Part of a small language model's weights.
Size: 8 heads of 128, 163M parameters.
Architecture: LayerNorm before each block, learned positions.
Training: a variant of Muon for these matrices, 923M tokens.
MLP neurons of a small language model. Each row is named by its layer, matrix (down: output weights) and neuron, and shows model dimensions 112-207. Each number is 128 + 24 x the weight over its row's rms, rounded and kept within 0 to 255. Numbers have three digits each.
A block is one neuron, or neurons of one layer that tend to fire together. After each block is what it responds to, as a language model described it from the Wikipedia text at the highest values.

L4.down1171:141118131109098150137140152174157080136113102143115155106155106187161127116118073162123137140177142137103149178095091157117120153060120147094149130134115118132133162124170122092120125109139151142104118130127154149117140126103157131123153158129129146143117117122116115114107150129086101061
L4.down1644:077141121125154095159102137111098081139142106157159133113132142122150113152144112137138129081148136121098108108145110131107141135144112162137102150115113126152120107118110153137138159147098133134174104115112124142157109158096119101133133142151095104161146138175109139153154117142121125072
L4.down1777:158111142143133097118122094169102132103118114122137107133172116128160122200077120142161134115112157126142135113136153164148131119118082158106115182156141088124141136136133085156140147149141123114127136107100163145147133097120123117131084132122138082139138118133139084115104126106097119123
L4.down1854:130122135126134157129159127107138113113120126084143100142119160113139158153122126176146136161117139112115137113129194126154145069118140097109149126126142116108126080168112085076109141120175090138149138125133115114166142167117137145126103099101142080128173127105173163126117128131120147123
L4.down2020:109095155149116075130129131146136111100158127125111082139117104157167084187135119130122122104116120126119141141141115123112130118117128156107090134125149134163114120098132127129136096125140151150133131086114156153151130080091093137147108142127116136162144160147108124150121116137116103118
L4.down2021:116148090162101131132101127138142138085157149145155141134114127131118102145125115139137083103098129126140131174063122115125144143130139109099132121124118094124102139115185090105157120131110106109127080120137186131122160155129152155118140134126127135137153080148123110094129099105130118102
L4.down2194:160142127163133153104140115133137088128141156136121142099110073149113138096129130143098071162118096095124107121132078141095169123133171106114162102098133137120120089077153147098137107119080110144152138139115106127146153131103137158125120125141148125129112142103106189150112092145104144076
L4.down2243:144091134134088150114111127151132104120126125120121140119093109097130184115119127129119106151083137100094085155167141125218141156117070129088172131102103150119108130146118117157167097122122078136127179098133118096123117137111136163142131119091104118144157149149126122115163134150121195113
Responds to: Clause-opening prepositions. Prepositions and subordinators opening a new clause or sentence, mostly "in" after a period or comma (", in August 2016"), also After, Under, While.

L10.down644:114117117131138148131126101113161122093164133140110134121118125142110128160112106143152098116133095143104136111164137133144087093127150122135104139082117120170113147137120165130164126141093160130098103077109147106102117157093142131098138108139117154104127132129113133120139151135089137100
L10.down720:117165105140130093080135105129099159168117114130122120122113116100176136146126081101140145166118184130081127136173122082148153149125176137130131081137127110120116155089114121097157115138127151106161136125139168157146146101093110121152106083156104151141112114100128162088174149149135109109
L10.down949:166133094142079091088139117161136142141195125154116142115131133113138159090173087123116140175154124140102152134129127082164128137154123132098114156086189138148119118147124165114130139109166088129113091108160129121128142138073163139121133138108121142096130118123090140133128125129116108140
L10.down1070:113113143100090134146104092138119121158138088153151099120134174144136142090124100103123138133125120121135143139097169135136077135135105168112110177113134170144120088077100122126130125136109154119134116133132152099119103177159120120141143107093120144099118126150095153143121111133121128100
L10.down1248:169133109123113114131148103108113093107136165145133132111129114112092112156146133100124082119102127091154123132143112109167130148146113141119117159088127133116138099126147132130175167137177153110127107083101124130142092119093141167166140119132120160143175116124084103132115130126128176151
L10.down1763:130151125125115145127139124101133097159151127127112126110140110099097126138127172163132165137121128116154111095128109095109135116089082134120085136094190150123147098159141125140110123144111106150087121151118099114103141151096119147107142123107108119158125142094130063094084096143150108190
L10.down1838:148114142140101128124117134119128140108094115089121137151063131109104133154145138139106173155134100131137132152123140143072141105122113152114155153145181146102130156109107130104127100132121098114141139177142142098164150089099176117109141059122129115141149103148100150114137161123177112147
L10.down2013:120064085138162118125157128157105142141136149127123111178115132104141133078120097108130119104135100115087155138128139113125122125125125095174127133146151121148177123125120100115137114137134117116103148155130091142135125104131134131154144170075092136135105164114081117165110140124147159143
Responds to: Post-verb directional "to". The word "to" (sometimes for, would, into) right after a verb or its object in narratives, e.g. leads him to, sent to, ordered them to.

L21.down1594:116119093111092122109088130080134086131130134115148101116096140125086132069094140138090104134124107124144117123112135134076118157120126073124137137130076133138157100122140122093092120122105132128125114087141099121131138109090155109135107086148122095132114124142111081132120139119091125135
Responds to: Prepositions before places or times. Prepositions and separators like in, to, of, from, commas and table bars that come right before a place, country or date name, as in "sales in the United States".

L4.down32:140130127095113116156180129177130120148179150108158146128122111120175137163123101149176125122120100142120102095150176114096117145139150131133186090150067144167115117128173147138158107158084150107152115117139159118128142129114154108146122154113111141084126098111108104090157140146097102135
L4.down296:134141139100074135148121112147105121169165126134125115177100132118195158124131114164155156114124147119113146100166089127134128165139142142153101103179138121102112183112139112102140132138039116120114129138098136118110107104124115136107138148117157151120108131119145115122159166159131108125
L4.down323:130101095092145143146132099119117098087116104129118141143128085096155159154105115135133131140129131111135106140156160119120114148162156078150124122120115152172137056112109104147071124121098137125129110076133131120131115167131107136121122133135131121108138148150153106156113107072119140146
L4.down1028:089125117102178138134110109126179144127153170153100137124138126103127117138161111137105123152127073168124120169118150114160092139120124146142130139142146166117119106146131080076087134132096131146135100119095156136161111135123091117191121120115150118162138152163105097121100185142067156151
L4.down1152:129133148102108102116148128098141123121124106100148118141113141110127183151154140125150153152155150123119181135139151098164204126150161088125137120119116109102149149152104125145135140151148129112108154113154128094068113136115140133120165165115110145128140128143172140085143119103106118082
L4.down1693:122134086141127095155140154141140139121124113089176135140096109096143144120115144122154143131121101134133130164145147130090141160131111144116123123155151128120117134129118135124125081150128151123136123131091128122148129159155104129136129138174136132127117102118140120139122130100102094152
L4.down1880:084084129115107140127122144070143141120177112138135148177141139130151187139136116123146131153132127105123122130153189093128094124125122140139090098110108092128109121127093118126131144171076142114111111081135121122139117103101123110099152159147097167115142132133083087125134160117103131158
L4.down2559:129127114140119131108127134118125133133148119115094086143136093096118123114128131127122152116110129085147147158167174114125135107126157143139144112081130082112165113152123162105123183098102099142129156091111117139131109121143156100145140143115077141122120078132150095130168111137116108123
Responds to: Infinitive marker "to". The word "to" introducing an infinitive verb after verbs or nouns of ability, attempt or intent, e.g. managed to, able to, attempts to.

L21.down1109:101135100153128122112151087079119103146143107135114131082124130109099168132124108086098138094164130088116108099148143096133079103109097127139076110125130110104127148124128085064107155113125130102090102134104118141111110136048121145089107117138120127118121113126116155134112134134100130131
Responds to: Pre-verb auxiliaries and infinitive to. Modals, do-auxiliaries, negators and infinitival to that sit right before a bare verb, e.g. will be, did not, to become, can be.

L10.down21:131127158119164117096130138118127102160158183150108149097117143139113158137165096132106108144079152134095118108113127096117141165107124092125124123116126125120145148129118157096099165132114158149137118110105142140140152088140119135113170088145145157166130105151093121102174087105161162085
L10.down775:129179125141124070149136114145156146119099123118116132132086119129135119157071147114168120121122147122102158181073114110153159160123116178122123123095124116096147134085156137122132149144137072127128131116147095139156119131106137140135114115117140085143128139139150137122094098114098137133
L10.down1252:131111117105150106107111171159087121121179157138096177085121117067148159103156097148099107113091142100145106133112091119151126141087130124130116131128111153139133147138151130118154126117072102152123091128134113120152134125147092152113123119190094138174123138102142100122149120147127125164
L10.down1468:131098135147137134092128158093124146131183140060199113107151139103151111130190132145181155156117139136095156127140138154145131141093125148123094137140121142111094111142126132098128115094127110150159169146125148123164135120096097152111144093083149161146149122101132127124135153150127117187
L10.down1541:125150124169086136167105114154116120104169096090111146153126163081117120106171143161116159103166134125120130158138066111060130151077125102071190067124155164130136085133142167117147139118113131132145125137094124123157133137145117110119118198099122162148122152151130157158090140063120146123
L10.down1709:150150130139163171070132123112098118093133135102112062153150141107126102117162116163149112135161168120114147145194180157136120158164165171179118123105144147082142143089155104127097119134102130184136156138121127128148143124169151129127088090131099080161105155133143094138129139114135111138
L10.down2200:095173166097102118097127116097146120135099158127139161129143135151115132106146133169138166128108126131074128136111085129152119113111126082150123079113136140097139100123118126129106144136102135155117145148121110148140141129102114132099105129123143135136119134122146107120141109130127107146
L10.down2300:130109116103148143100152161075139090142170139134113167121120145116093132104109111124124095139100113125126105117145147126165153160142146147125155131105128128106098138105124126147184114124089146111110156101109136138118167126076108146099135126108150122130128113114108134145127140090119116104
Responds to: Clause-initial "in". The preposition "in" opening a new clause or sentence, usually before a year or date, e.g. "and in 1914", "In March 1942"; occasionally "she".

L10.down1023:126089183151106146196140105142132117127138110103091119120108175154185136156150138166085166135094100117145145134127126144167104108145139131139132094108146106146135096151105095131092118114120131188122171139089119124087130135105110119122117077123097105117126110158125081106102106146108118078
L10.down1364:106060106127114117193117105174135167126140123134080144108152100129113131133143115082145156120122136122106129122144085168169164124129102138113130123100130109142105086128113087127119130101109156131119119152126147130129142123156157156172122132111117135117130144142143119126133137113145167139
L10.down1876:092054103152113127160125156129119108125124112145112149121139132086105140130113111141103168141137102107155095142165113169150143104107114121106126140093131117132143114128127107101094092136078095148117132167101123139140119148128112169121129151155126075110155143113080125120133088171123107177
L10.down1952:114131111139128146128152170125110117137130150154117089085107114107209079174162161103120098098122128145119157111164110095162143141152172113114120070143093111101108137120156117148086126106064127154151146100121115094126151141157133115102126119080136110136148137121130131138134115146134122133
L10.down2157:095051104162085115112147142147107085096135119162137148100158136117145126142137079103134115131093122121169193091124096139122139126141128081117108093123112103098079114105169124120104167084095127103120152147126102139091116142100141117113117126138120113129120146121164107123177157146144152108
L10.down2291:099117107150137128109121139102125162084186139149112130092133094115148097125090124104161093101114130153108154125115133133189134130151154141121148108141137124146101125069166132149170133119120137133124149151122104126144104079100123105078164142151106104157090170173158142119152134141122151122
L10.down2390:132136122091125107122145129085140119115130121142130090061106212143156126147170130121172123167123149129133145098169098115175109149112097118121138151196143113132164106092166125116092148139092133143138144103110103118114155139106134112135119100118081132115092109099141125105109146145118115118
L10.down2428:125066151125139123103170134104117138088088144121125122139139105138163147101144142094108148115124158116106120054140130109152133124141122150156143148149128154154144142105136132133074099128086109146170173150110150133127136083102084106135106154149114161166152111160146099133085146095088148082
Responds to: Mid-word foreign script. Word-internal pieces of non-Latin script words (Greek, Arabic, Japanese, Devanagari) in parenthetical native-name glosses, e.g. Ἐλευθε-ρ-ία, حبيب-ي; weaker on mid-word pieces of Latin names, numbers and table cells.